From a checkpoint of a small transformer trained on Wikipedia: rotary positions.
MLP neurons of a small language model. Each row is named by its layer, matrix (gate and up: input weights) and neuron, and shows model dimensions 16-143. Each number is 200 + 20 x the weight over its row's rms, rounded and kept within 0 to 999. A neuron's up and down rows have the sign that makes its largest values positive.
After each neuron's rows, "fires after" lists the tokens most often just before its 100 highest values on Wikipedia text that the model never trained on. A number after a token or word is its count.

L3.gate148,215,167,203,197,216,158,241,183,168,168,209,225,203,201,205,194,164,211,189,236,184,200,224,222,213,194,188,217,223,216,195,226,201,244,217,211,221,215,151,211,158,224,196,174,181,220,240,197,179,231,219,206,201,196,191,195,176,165,212,221,227,184,173,204,165,177,217,204,191,175,222,164,195,228,207,175,192,176,200,196,208,203,197,211,187,208,183,197,221,207,199,177,217,168,186,197,198,197,226,218,190,231,198,171,192,220,181,174,213,165,164,196,173,176,222,220,202,191,205,185,200,179,230,188,189,176,216,198
L3.up148,219,213,212,203,212,204,198,167,194,190,178,201,208,194,220,197,240,211,202,202,192,194,198,172,219,200,197,211,215,193,197,209,198,171,199,222,166,214,229,216,176,196,209,201,177,232,176,194,188,212,182,168,234,235,188,206,197,198,225,183,198,191,168,176,199,200,197,192,203,177,237,204,185,196,221,197,235,214,189,195,243,206,186,191,197,204,210,225,234,210,186,180,218,235,192,249,213,160,197,217,214,209,180,202,213,230,194,228,180,178,196,206,234,191,180,198,189,248,205,200,183,178,182,199,220,200,176,199
fires after: "–" 90, "-" 5

L3.gate306,178,190,211,231,226,208,208,185,170,210,208,189,179,221,180,197,192,179,205,190,197,188,244,203,233,193,186,242,206,197,199,197,155,168,257,197,223,149,187,193,203,240,199,204,196,205,191,232,190,169,200,213,216,226,189,230,240,197,205,190,200,207,183,192,218,196,191,221,200,210,200,171,213,204,192,188,204,240,209,196,175,168,239,206,233,203,183,193,192,223,207,167,189,192,184,196,218,191,249,208,195,211,202,203,212,161,208,186,213,193,187,208,218,204,201,180,188,227,190,214,209,190,215,200,201,198,163,188
L3.up306,207,207,182,178,180,219,152,210,206,158,171,200,225,224,215,177,194,199,198,164,209,216,183,178,138,167,195,189,189,205,189,180,216,189,206,182,181,235,219,205,166,189,222,223,161,202,217,200,197,198,218,169,158,206,199,160,212,189,170,192,207,201,182,195,229,238,205,212,212,197,201,199,227,200,195,191,171,202,182,206,206,172,197,169,230,200,212,186,165,212,221,225,202,198,238,219,183,174,199,176,225,207,207,214,219,203,196,192,190,186,196,230,214,212,197,212,202,206,197,199,229,224,232,217,192,190,196,204
fires after: " (" 45, "s" 7, "st" 7, " ex" 5

L3.gate40,232,203,199,196,182,200,165,165,209,170,191,194,242,194,219,211,228,231,215,219,184,189,151,172,184,200,206,202,161,188,185,233,211,194,200,213,186,162,192,216,169,226,221,196,154,199,201,204,195,227,213,225,191,217,265,198,188,172,197,204,183,194,199,179,183,214,205,206,166,187,232,180,222,201,181,172,196,181,193,184,201,195,229,192,186,193,197,215,225,188,239,203,185,230,231,179,213,218,204,222,230,181,211,179,191,206,206,187,196,151,180,206,216,188,207,165,177,212,164,231,215,170,188,215,189,185,186,211
L3.up40,168,188,204,204,173,170,158,207,236,236,203,189,206,231,200,192,144,226,182,217,203,196,187,175,197,200,221,180,202,203,226,200,214,184,172,201,186,185,195,210,204,209,193,198,197,196,159,202,219,185,176,191,182,216,231,192,212,211,207,208,214,227,180,207,175,207,204,204,208,201,191,189,205,179,214,218,181,226,220,211,212,205,233,190,158,222,181,179,256,205,203,231,190,205,188,220,199,188,188,162,188,214,142,214,190,182,229,216,196,182,222,214,182,208,180,238,161,234,170,201,212,170,205,225,188,206,220,224
fires after: " " 53, "," 5, " Di" 4, "9" 4

L3.gate399,200,206,225,195,209,156,234,169,188,187,198,155,218,210,203,191,202,161,207,170,209,191,231,204,232,183,239,160,204,170,204,190,236,219,216,193,221,170,208,205,163,200,209,169,210,202,216,203,208,211,242,204,213,174,188,180,202,239,186,207,245,178,192,201,221,209,248,180,188,190,189,197,177,193,203,187,224,197,194,235,211,153,181,189,201,191,168,202,202,193,167,178,229,209,207,210,214,172,217,198,199,208,213,164,205,177,200,197,215,201,174,221,214,194,213,197,232,203,211,222,202,212,185,192,175,191,187,208
L3.up399,198,218,197,197,191,185,230,201,234,219,184,167,201,219,186,201,193,181,238,174,241,180,211,186,249,180,221,179,172,160,218,178,206,231,198,216,189,205,192,174,186,189,232,211,211,207,216,198,231,204,208,212,201,204,208,222,206,199,231,219,228,245,198,189,206,191,193,191,184,221,226,231,171,226,212,195,208,192,231,188,189,169,176,193,199,190,168,193,180,180,203,195,217,195,231,198,194,189,166,184,196,215,198,231,197,201,193,154,212,207,212,184,197,217,211,193,270,194,231,227,174,214,194,212,189,218,184,216
fires after: "\n" 68, "0" 6

L3.gate289,205,217,209,208,194,191,220,247,174,182,203,194,177,189,187,194,191,181,207,202,183,201,197,185,207,170,208,231,193,212,193,224,165,229,209,208,224,206,176,198,183,208,196,171,209,206,230,175,212,195,206,201,185,206,216,195,207,208,219,230,187,195,204,165,219,216,207,224,224,185,215,169,220,182,234,204,213,154,213,251,193,201,195,178,213,214,205,224,203,188,224,219,159,228,225,235,206,217,236,199,207,167,215,198,170,218,210,225,218,220,175,183,186,195,212,219,198,216,142,208,167,192,154,199,242,211,154,188
L3.up289,161,212,210,198,216,205,219,202,192,203,209,228,206,219,197,197,208,197,183,209,150,217,183,190,196,180,218,215,166,193,218,188,187,177,185,202,217,188,231,212,209,203,196,203,199,200,217,184,219,221,174,208,176,224,197,185,243,207,235,198,215,217,192,199,190,184,195,227,179,226,210,184,209,194,227,225,206,192,205,161,214,206,239,210,230,196,205,193,212,179,208,164,179,228,203,225,197,230,208,188,202,184,192,177,190,218,208,153,170,217,234,173,208,179,188,165,179,202,163,190,198,227,223,230,221,143,192,188
fires after: " in" 24, "W" 8, " In" 7, " is" 7, "E" 7

L3.gate377,183,206,185,212,198,192,245,208,184,214,191,195,237,179,207,163,214,228,235,198,181,196,202,193,216,141,194,209,158,237,186,210,210,232,220,208,183,224,211,187,158,243,220,181,185,230,224,224,186,191,197,234,211,207,199,256,178,188,158,187,187,178,183,136,187,212,193,209,198,203,201,238,204,186,186,203,183,197,183,202,176,171,195,231,199,227,196,228,189,209,170,177,226,234,199,192,225,216,224,228,196,215,213,184,189,186,187,211,216,197,187,191,213,205,179,184,210,207,190,185,189,184,226,188,181,191,195,193
L3.up377,222,227,212,202,220,200,208,215,236,182,220,225,161,229,203,230,176,195,184,189,187,205,207,229,204,229,182,196,225,203,216,199,233,184,198,216,184,192,230,199,168,197,177,181,202,169,199,208,228,212,199,190,180,201,202,182,211,189,199,218,166,212,253,215,185,215,200,187,187,199,223,206,195,185,212,238,206,202,187,246,173,223,209,214,203,212,199,211,188,205,181,205,204,188,191,205,242,160,212,201,184,168,199,213,214,193,201,189,238,235,189,183,223,191,191,172,228,180,223,224,218,241,207,185,222,228,198,159
fires after: "2" 100

L3.gate385,225,260,202,228,246,186,193,191,190,197,178,201,201,194,253,159,223,195,225,195,175,211,243,225,191,194,207,216,245,200,186,188,213,217,206,193,187,190,203,166,177,188,223,192,180,175,200,193,164,182,177,193,169,215,167,211,200,174,201,186,196,203,193,202,196,179,201,147,203,221,203,224,168,192,193,197,236,201,177,211,186,183,194,187,215,224,185,216,182,204,199,223,198,203,173,188,225,190,207,173,232,185,217,177,222,165,212,197,201,214,181,171,203,195,194,192,206,164,189,188,186,177,190,196,184,209,173,187
L3.up385,208,211,175,181,195,204,189,195,202,222,222,195,177,171,205,195,195,172,225,163,219,185,189,214,239,157,178,191,178,174,233,213,194,201,202,187,219,185,223,199,223,173,198,176,196,176,222,221,196,173,188,169,194,193,163,204,185,199,225,160,181,180,217,211,196,195,191,224,221,207,184,215,197,214,171,216,197,179,174,189,210,177,222,193,178,203,213,193,182,212,195,193,200,168,179,177,210,234,206,207,146,207,212,191,181,220,180,202,216,199,174,190,221,192,218,164,228,195,141,212,222,178,246,202,214,176,210,191
fires after: " R" 14, " W" 13, " N" 10, " E" 9, " J" 8, " D" 8

L3.gate65,209,205,194,175,204,245,200,178,184,186,161,195,187,207,171,170,231,178,178,208,217,161,214,204,195,202,205,203,187,214,182,205,169,202,205,174,206,143,204,190,164,192,195,187,201,188,205,167,191,194,187,177,171,198,214,208,192,194,185,174,173,200,214,186,205,187,227,172,210,183,208,233,170,150,196,151,216,209,166,238,177,201,169,211,230,188,179,208,174,192,194,209,214,198,184,185,200,195,218,214,236,215,222,201,187,204,173,202,177,223,184,222,251,201,193,196,217,207,210,173,184,204,199,208,223,183,148,200
L3.up65,210,244,193,229,171,224,212,191,193,181,196,223,209,208,197,210,227,201,212,203,201,193,187,185,185,173,200,221,214,237,156,205,209,248,202,238,189,194,171,207,221,216,211,220,180,228,194,223,208,159,180,199,187,213,206,237,189,206,234,205,231,217,188,171,218,186,210,198,178,220,192,214,199,206,203,188,191,213,185,210,167,228,202,204,184,212,175,148,183,221,194,182,216,193,197,202,231,171,202,185,227,236,172,234,221,214,209,182,178,242,197,204,203,159,199,228,216,207,184,248,198,188,225,181,201,198,210,187
fires after: "s" 35, "st" 6, "sp" 5, "f" 4, " Sh" 4

L3.gate297,222,199,192,212,180,206,213,242,176,176,186,148,196,221,220,197,194,219,193,218,198,202,208,199,198,175,194,191,180,191,181,203,212,189,189,190,241,217,181,187,175,197,217,215,209,189,211,220,228,208,208,208,210,181,194,174,199,235,215,206,199,176,160,186,195,204,193,184,186,187,215,186,224,215,185,217,203,203,214,216,230,181,208,199,195,152,171,200,165,217,227,197,252,241,214,203,201,195,205,230,210,196,234,171,185,165,222,205,189,182,200,174,208,193,216,179,184,192,191,188,245,227,199,234,207,211,206,213
L3.up297,228,186,198,199,240,161,208,227,170,196,191,167,221,231,210,205,243,169,200,174,196,204,217,175,201,218,195,229,181,205,201,203,202,215,209,175,174,197,179,202,188,191,222,212,154,208,219,245,187,177,197,216,199,254,201,193,196,206,208,184,189,202,204,180,212,234,214,215,239,195,187,227,191,147,192,174,193,233,181,234,200,181,225,231,189,176,183,199,164,190,197,203,191,192,182,171,221,200,245,224,230,182,204,194,226,178,210,193,189,203,222,187,203,195,214,187,205,206,245,200,223,216,219,206,187,174,214,217
fires after: "\n" 77, "N" 14, " (" 6

L3.gate405,202,211,193,197,157,201,159,205,216,211,201,191,160,185,216,164,206,202,188,197,186,217,187,207,232,153,202,180,161,221,219,212,225,208,198,188,194,215,189,210,192,207,214,193,201,191,212,197,192,170,176,213,180,197,180,234,195,237,195,201,175,172,207,195,200,228,194,192,215,146,150,218,207,185,218,190,211,240,171,220,173,189,217,200,197,185,163,187,202,200,174,189,188,251,224,179,226,191,208,198,198,195,192,183,189,181,172,208,217,200,136,173,205,193,207,216,204,187,193,188,214,171,210,185,223,215,192,188
L3.up405,185,206,207,176,193,194,224,197,209,206,214,209,198,173,211,173,226,230,162,221,210,243,239,215,210,200,197,236,216,211,169,178,211,173,179,207,231,206,168,179,184,216,220,195,174,161,235,198,205,214,177,211,197,169,174,194,208,192,213,171,222,217,200,244,161,215,218,202,216,195,175,224,217,187,197,207,186,179,176,165,205,186,211,216,188,232,201,175,220,188,214,199,227,212,165,198,200,219,225,185,182,177,224,199,169,254,194,221,201,182,229,206,207,198,207,212,198,198,231,201,174,187,215,211,217,182,181,198
fires after: "1" 43, "2" 11, "3" 5, "N" 4, " R" 4

L3.gate427,205,159,201,208,187,186,165,189,208,177,168,170,177,206,204,176,232,178,175,207,195,205,239,216,210,190,218,203,218,198,240,173,209,239,213,168,227,177,201,189,222,176,189,191,199,213,212,221,195,190,231,215,191,188,204,214,174,200,197,170,237,190,218,215,242,228,195,185,191,179,187,184,187,188,210,168,193,201,160,189,202,193,186,237,201,215,201,166,234,222,147,182,210,176,207,188,196,200,201,185,173,195,203,212,183,185,226,213,184,229,172,218,198,189,198,210,215,185,183,163,212,181,207,189,233,215,186,204
L3.up427,191,202,202,189,216,214,181,169,215,211,218,196,198,221,239,169,208,201,212,240,210,196,149,192,196,196,232,183,183,204,222,205,200,196,202,208,187,215,198,182,180,235,182,179,225,185,185,160,198,210,192,214,188,185,149,179,225,182,198,180,173,195,215,182,199,182,177,220,229,233,178,216,263,197,213,201,213,216,188,202,163,187,154,227,206,179,180,204,200,213,181,228,215,196,188,200,207,188,153,223,166,194,188,233,181,207,176,200,179,200,187,170,169,213,184,158,165,196,191,192,211,203,204,200,205,192,222,212
fires after: "." 96

L3.gate239,224,193,237,223,204,216,226,205,217,177,195,173,213,171,233,187,174,205,212,215,189,238,191,242,194,156,205,207,209,209,214,206,210,183,231,185,179,203,179,196,164,228,194,190,166,231,233,217,226,178,226,182,216,206,228,209,217,192,213,221,202,180,200,233,210,223,219,159,211,178,191,176,208,180,214,192,212,182,188,199,183,176,197,213,189,179,172,224,218,204,193,223,201,244,224,184,206,183,187,207,214,200,199,186,172,169,224,227,180,198,205,229,195,193,219,223,182,169,164,183,209,208,194,209,203,220,194,205
L3.up239,184,208,267,205,176,226,198,190,230,204,220,178,196,196,214,209,184,222,208,207,196,229,179,232,178,187,197,197,229,193,228,171,232,169,195,224,178,197,189,165,216,211,192,207,165,195,197,200,228,211,219,175,217,208,236,186,214,172,213,219,191,205,187,231,225,203,191,175,208,210,198,208,192,195,215,208,210,211,194,198,170,207,177,201,192,201,208,219,236,182,196,241,184,191,215,201,169,203,180,177,216,198,191,235,244,188,226,196,218,210,207,231,181,177,219,226,226,188,188,183,226,215,210,208,218,217,175,236
fires after: " " 41, " |" 12, " (" 8, " P" 4, " mi" 4, "," 4

L3.gate396,190,177,187,199,201,216,193,195,198,233,210,175,254,200,228,145,234,208,214,207,214,215,187,209,216,175,190,213,177,187,220,184,155,203,196,190,182,173,207,230,203,222,207,181,222,192,210,235,174,195,197,185,231,199,194,225,174,204,194,209,222,221,197,221,183,239,218,223,200,166,214,193,204,189,176,218,218,254,176,186,192,207,181,204,202,204,177,212,238,229,177,175,206,165,207,180,173,188,200,228,197,195,213,199,201,189,210,202,197,193,167,190,197,207,246,232,192,206,206,189,175,249,179,179,196,209,194,219
L3.up396,185,212,203,229,178,196,182,199,146,204,205,218,186,204,193,168,213,240,231,209,203,206,235,211,214,215,200,140,200,243,195,187,215,192,188,182,210,210,182,198,211,188,206,221,197,190,184,198,196,212,208,208,190,211,185,198,150,184,211,194,225,184,190,199,201,209,218,229,161,224,197,232,175,212,165,188,169,218,186,243,183,155,195,190,199,194,180,209,188,146,183,217,200,208,203,191,219,202,176,217,218,192,215,199,219,203,222,168,194,179,193,215,153,188,186,192,189,185,198,172,202,178,213,170,227,174,181,218
fires after: " on" 39, "On" 12, " On" 10, "-" 9, " |" 4

L3.gate144,227,194,187,186,203,210,197,242,220,193,222,182,162,198,200,190,196,206,189,210,202,204,223,224,232,206,229,230,206,198,189,226,251,222,195,198,134,191,213,155,197,196,216,190,216,206,211,202,214,230,216,206,238,211,206,209,213,252,211,217,195,175,177,196,218,204,196,236,208,219,172,189,215,211,248,212,206,227,175,204,174,205,229,237,210,228,200,221,219,189,186,229,203,225,181,214,207,230,184,190,171,214,196,219,197,200,208,201,215,245,217,203,177,191,164,176,189,215,195,206,231,201,211,198,228,177,196,190
L3.up144,218,166,180,179,197,242,193,210,207,193,178,200,185,205,218,185,244,210,189,219,207,200,197,172,242,186,183,234,235,228,202,220,207,193,201,202,161,197,220,197,203,221,182,211,224,176,222,198,185,182,227,209,242,197,205,219,219,191,187,192,205,219,199,172,210,239,190,187,203,205,208,229,193,172,219,181,189,196,181,184,230,194,205,229,230,220,215,209,233,224,222,154,195,209,208,176,190,206,195,203,180,223,167,212,140,203,188,199,173,167,219,188,180,215,201,212,203,216,210,186,177,223,210,196,215,183,173,209
fires after: "0" 22, "3" 15, "6" 9, "5" 7, "9" 7, "." 7

L3.gate128,208,193,207,246,195,192,182,189,208,180,196,222,218,195,217,206,232,179,245,170,197,206,206,169,215,209,220,210,187,187,179,234,206,219,217,193,184,203,212,174,150,214,206,177,196,205,233,225,206,192,228,223,207,206,187,196,181,236,180,179,202,217,220,160,194,200,191,199,170,199,219,193,193,157,219,175,213,195,196,226,198,189,218,182,210,199,183,195,239,191,211,180,224,227,218,210,190,215,202,206,207,195,234,191,184,208,232,200,186,197,185,171,223,191,200,198,180,201,170,243,222,194,196,180,188,225,185,218
L3.up128,191,214,215,193,170,172,207,188,207,247,179,205,220,208,173,229,192,193,231,176,205,201,215,170,208,225,234,200,151,191,219,234,205,199,167,198,226,182,200,196,189,177,199,206,193,200,204,210,206,210,166,212,194,256,201,220,215,205,190,202,199,207,185,191,166,203,189,203,182,229,195,200,193,175,196,206,205,224,222,178,235,201,206,204,204,180,202,163,207,212,253,170,220,228,194,199,221,183,242,173,205,194,167,181,187,218,218,197,195,215,205,188,213,231,197,210,179,194,235,254,230,189,180,225,216,180,218,211
fires after: "2" 20, "1" 13, " " 8, "W" 7, " in" 6, "E" 6

L3.gate120,206,234,234,203,187,173,201,229,202,241,188,192,193,187,250,183,206,198,208,221,210,223,181,201,231,159,198,228,185,191,184,214,186,202,192,199,206,185,168,192,155,204,222,183,209,226,209,214,214,171,217,193,180,208,192,171,205,175,173,186,200,195,181,172,185,208,190,215,210,178,213,204,207,193,235,166,186,206,204,172,193,161,169,190,193,208,178,252,219,193,184,195,213,209,202,197,210,163,249,160,218,199,208,183,210,211,174,209,219,207,168,223,187,200,201,243,200,160,175,204,205,256,155,201,185,199,181,183
L3.up120,213,206,197,196,169,221,185,203,244,215,243,183,191,208,216,207,176,215,240,187,185,211,191,230,214,191,213,216,181,157,213,176,221,205,189,192,208,223,187,159,187,182,185,224,211,178,204,188,220,185,172,214,191,190,193,190,192,192,192,171,175,206,162,233,209,205,165,180,191,197,191,200,194,208,198,185,237,173,162,171,202,215,185,184,204,237,176,200,235,150,211,221,238,215,186,186,183,161,176,182,182,227,217,189,209,189,220,213,175,197,210,189,221,199,211,198,221,226,212,202,217,216,193,187,224,234,206,168
fires after: "1" 38, "0" 33, " F" 7, "2" 5, "3" 5

L3.gate70,210,233,217,150,188,158,193,208,186,172,181,217,190,203,170,203,173,221,228,185,224,216,212,187,220,202,215,207,174,196,203,195,206,179,214,194,201,186,200,187,214,206,191,220,208,201,219,229,184,175,213,178,173,209,200,213,224,207,166,232,227,165,176,189,222,220,172,178,201,203,205,180,183,188,194,202,199,192,195,210,190,190,189,226,225,243,207,198,177,202,190,218,204,153,220,212,197,208,205,201,266,245,208,213,205,188,253,207,185,209,185,199,220,199,192,232,222,206,191,188,211,241,193,193,206,189,179,202
L3.up70,162,228,186,197,207,219,197,164,210,206,209,237,204,194,186,170,197,187,212,226,211,199,224,178,186,231,147,207,253,202,208,208,179,227,217,185,223,196,221,183,193,174,191,203,170,203,174,179,198,214,197,164,185,196,180,197,207,201,199,202,218,189,223,211,214,198,225,200,190,188,229,209,172,187,164,186,230,186,187,250,179,214,193,205,196,206,145,188,178,236,221,228,207,213,197,199,216,206,202,212,215,216,160,206,200,179,124,193,175,222,189,223,234,193,193,184,218,207,200,197,229,227,187,196,212,191,200,209
fires after: "s" 16, " St" 15, "st" 13, " S" 7, "S" 5, "St" 4

L3.gate80,204,188,238,192,166,184,189,206,201,210,186,223,215,195,173,210,223,215,212,176,203,205,211,227,185,203,180,206,200,156,203,185,195,212,211,227,187,172,213,200,236,213,174,232,212,212,197,186,219,173,233,203,224,198,176,182,187,188,198,162,183,225,211,207,221,214,227,206,190,212,202,197,175,214,249,171,225,207,159,207,255,201,212,229,203,189,199,165,228,186,218,207,190,137,209,185,211,233,187,194,207,219,199,195,187,222,157,189,185,206,207,233,234,170,210,215,186,227,208,187,190,185,206,207,220,174,237,217
L3.up80,210,221,179,218,193,195,198,234,188,203,190,209,201,231,190,182,208,216,210,200,208,214,203,199,214,203,204,206,177,191,186,217,242,223,212,250,202,174,186,183,206,201,217,194,159,205,204,199,202,208,213,211,253,254,185,194,248,177,224,208,220,220,195,180,174,197,217,187,171,226,213,211,171,180,200,189,223,197,195,225,212,188,198,228,235,191,247,171,200,163,223,183,228,214,187,202,203,170,195,224,220,223,224,227,157,197,208,175,210,199,210,204,170,176,192,198,225,178,177,183,171,211,192,232,195,202,188,193
fires after: " " 43, "H" 8, "mo" 4

L3.gate68,205,205,180,207,216,189,187,208,182,193,199,210,193,198,161,177,197,195,219,210,211,224,201,208,222,167,218,177,202,212,229,274,219,246,188,206,198,211,186,215,197,186,188,173,213,203,220,209,217,226,187,201,199,230,211,181,236,196,219,211,233,229,203,193,201,192,239,155,179,184,182,189,186,188,221,163,174,202,198,210,191,201,192,188,167,181,181,172,208,220,185,193,191,184,183,163,171,200,188,225,182,229,189,193,204,193,211,209,194,198,196,226,215,184,168,224,178,224,213,207,172,189,166,190,207,141,227,187
L3.up68,201,173,171,216,186,198,187,202,162,177,145,223,210,195,205,181,245,219,226,214,175,147,196,213,188,175,211,196,199,205,188,206,211,224,194,210,190,201,207,206,214,221,191,190,189,209,205,206,223,185,191,168,205,200,211,207,192,219,186,237,225,223,214,210,177,189,195,171,203,204,203,191,155,208,218,162,208,169,186,176,169,183,231,197,183,182,191,202,195,220,184,209,158,222,204,238,196,196,175,228,216,188,192,215,199,214,189,168,220,205,219,204,193,179,175,197,210,174,185,184,201,207,203,189,215,187,208,218
fires after: "." 60, " =" 5

L3.gate111,176,240,195,201,220,168,164,192,153,211,204,221,219,175,190,204,173,248,215,201,190,219,198,227,207,206,222,216,182,173,186,220,209,227,226,191,219,202,250,182,214,196,213,156,200,237,245,201,192,197,225,187,195,201,195,183,190,148,209,207,208,196,206,186,192,218,195,197,185,230,191,166,200,194,227,192,205,221,186,203,218,182,206,232,216,171,202,180,194,175,229,212,190,208,205,218,180,219,175,210,216,222,187,208,190,214,203,205,232,211,200,210,208,202,191,201,183,197,160,198,192,243,205,168,192,154,195,214
L3.up111,188,237,189,202,201,232,157,223,176,227,183,206,199,179,202,261,220,216,203,202,198,191,194,209,202,222,212,190,176,185,202,203,204,216,174,213,206,180,261,178,221,195,219,169,188,231,195,212,209,209,211,202,204,224,214,191,222,203,220,178,200,220,199,198,178,217,162,209,207,215,191,222,213,233,211,212,190,174,207,189,177,189,213,192,197,168,225,183,208,175,218,181,168,240,213,215,188,219,176,202,225,181,200,215,224,188,214,172,248,229,202,205,180,202,179,169,193,199,182,212,221,233,199,197,182,206,203,230
fires after: " " 50, " re" 18, "-" 7, " Re" 6

L3.gate224,233,210,211,222,199,182,236,201,190,211,227,157,229,219,200,175,185,200,223,189,207,230,208,215,223,193,165,226,191,227,155,186,187,217,228,216,170,192,194,192,183,212,244,185,165,207,213,215,199,176,223,197,203,206,178,205,192,209,214,187,222,178,173,215,165,178,228,170,208,210,200,208,176,200,197,204,197,201,198,191,170,204,202,245,223,225,169,190,186,200,216,173,176,193,188,216,198,188,221,207,239,204,229,169,234,205,212,261,209,209,204,211,202,186,213,220,193,183,202,208,204,174,234,210,183,234,198,197
L3.up224,233,235,193,203,197,194,217,135,242,199,227,191,222,192,218,223,141,205,225,139,186,194,190,204,215,177,227,221,181,215,198,200,199,193,180,186,180,189,211,218,213,182,222,206,193,183,205,208,211,215,188,174,187,216,200,175,194,193,197,195,170,205,189,203,192,221,224,202,228,216,206,191,212,222,169,197,177,168,215,176,191,192,202,173,211,200,166,201,228,192,215,197,188,178,183,198,209,207,230,205,207,177,220,181,220,195,202,188,238,199,232,203,213,190,190,192,202,210,237,199,166,203,201,190,217,190,214,199
fires after: " R" 14, " M" 13, " A" 13, " C" 10, " J" 7, "M" 6

L3.gate169,209,180,204,200,183,197,194,214,212,189,209,207,216,238,184,153,216,204,209,193,198,211,215,257,206,195,199,209,214,227,198,171,211,229,218,187,199,207,198,176,200,227,193,176,179,234,221,193,216,209,199,192,190,190,200,185,213,191,187,209,256,198,183,178,213,215,239,207,210,166,211,177,228,180,229,177,195,187,214,242,176,205,165,235,188,202,200,202,190,228,186,204,197,196,196,192,201,183,201,189,180,178,178,211,229,179,209,184,206,218,209,230,171,204,189,158,226,231,183,230,205,209,223,177,193,171,197,194
L3.up169,181,191,217,202,217,226,189,233,217,194,183,212,214,230,227,189,233,212,241,174,189,224,177,224,196,206,220,218,238,211,210,196,210,228,191,233,179,205,186,226,195,225,182,230,203,206,178,205,201,154,213,214,201,201,203,201,213,180,218,232,188,223,194,212,163,214,241,202,211,215,186,195,192,196,237,198,219,189,209,202,191,205,221,239,191,166,217,181,187,229,179,182,229,187,197,202,185,178,197,219,223,191,191,199,181,210,139,196,211,199,233,228,189,233,174,202,230,206,196,216,172,201,161,203,203,201,238,171
fires after: "." 90

L3.gate344,185,176,181,212,204,164,206,201,201,202,192,210,207,185,213,170,168,215,210,181,180,185,179,195,228,161,210,179,186,194,197,238,226,229,193,187,202,212,207,206,166,207,197,192,201,169,197,205,227,195,188,193,197,194,219,198,180,181,211,158,188,169,184,185,225,185,201,190,188,217,209,192,163,182,167,148,187,195,189,185,233,178,182,192,172,182,193,242,218,192,207,167,190,235,243,177,208,189,234,196,185,233,209,202,182,210,179,184,185,164,194,185,201,149,208,185,201,203,201,230,225,167,215,212,186,164,164,196
L3.up344,216,192,178,211,244,187,240,204,189,178,219,192,200,214,229,197,216,212,200,206,197,216,156,215,227,200,182,173,251,221,220,200,219,169,230,197,203,198,227,212,213,255,193,176,202,208,212,212,186,211,192,215,181,207,176,197,207,174,226,196,175,187,178,222,205,194,179,167,212,195,202,215,191,218,205,217,230,202,178,173,217,204,208,230,215,224,253,201,194,190,207,215,213,197,156,214,213,195,194,203,201,190,199,162,179,203,171,190,197,181,210,179,235,214,182,191,241,184,206,182,184,205,197,198,173,185,181,185
fires after: "1" 50, "2" 30, "–" 9, " Le" 4

L3.gate15,204,217,200,190,173,197,200,195,179,191,190,169,224,182,211,215,190,222,227,222,194,186,206,189,210,210,197,252,199,151,197,202,222,200,174,216,182,197,197,220,172,216,217,177,184,209,214,201,182,167,231,197,231,201,170,190,192,216,204,189,186,206,175,184,185,215,224,219,188,157,213,214,152,218,236,213,214,166,195,220,223,177,206,207,227,209,180,184,212,162,206,165,204,208,203,216,200,194,218,240,227,200,200,194,192,191,237,202,151,197,166,236,204,200,225,212,217,189,191,182,173,200,245,184,204,209,185,187
L3.up15,195,207,216,225,183,213,180,205,167,145,193,164,194,196,224,225,233,219,178,222,206,224,204,225,185,193,184,198,210,188,214,192,198,185,189,241,197,237,184,228,191,230,196,209,193,199,186,216,232,177,216,206,222,200,202,206,260,171,214,207,188,202,201,245,178,219,185,155,225,212,192,192,208,214,208,210,189,176,191,225,185,191,200,214,213,178,229,229,198,208,254,206,206,185,160,187,186,172,172,189,214,189,202,164,169,177,213,208,191,186,213,195,177,239,192,181,228,198,201,199,163,205,177,218,169,215,191,202
fires after: " " 35, " re" 11, " T" 8, " The" 4

L3.gate435,208,202,175,204,197,232,161,206,185,219,178,212,241,159,183,203,203,249,214,184,168,191,220,230,224,185,178,222,180,193,215,190,185,183,180,213,205,191,206,218,143,176,190,216,197,239,178,226,215,192,173,191,228,190,186,233,189,212,253,209,228,208,234,198,173,212,198,210,179,221,174,169,212,198,213,192,210,193,229,203,175,208,224,202,183,216,180,206,199,209,205,164,193,196,205,187,220,236,231,201,198,182,208,170,191,193,185,185,206,181,154,185,200,186,200,198,225,219,205,204,176,229,240,196,201,198,221,207
L3.up435,194,190,187,202,229,213,214,189,193,201,210,195,219,204,196,209,220,188,235,191,200,221,140,204,194,179,252,185,190,218,209,225,192,152,179,231,224,204,193,203,197,206,218,197,181,182,181,219,214,211,181,206,206,214,198,199,236,220,205,195,174,227,182,185,191,196,239,167,203,186,205,218,227,260,230,236,219,213,194,206,241,185,219,220,192,167,214,222,232,144,241,202,194,192,153,207,204,175,208,194,201,199,219,201,196,209,212,186,205,179,194,203,202,209,162,194,200,200,205,188,170,220,201,198,248,187,197,201
fires after: " " 56, " as" 8, "-" 7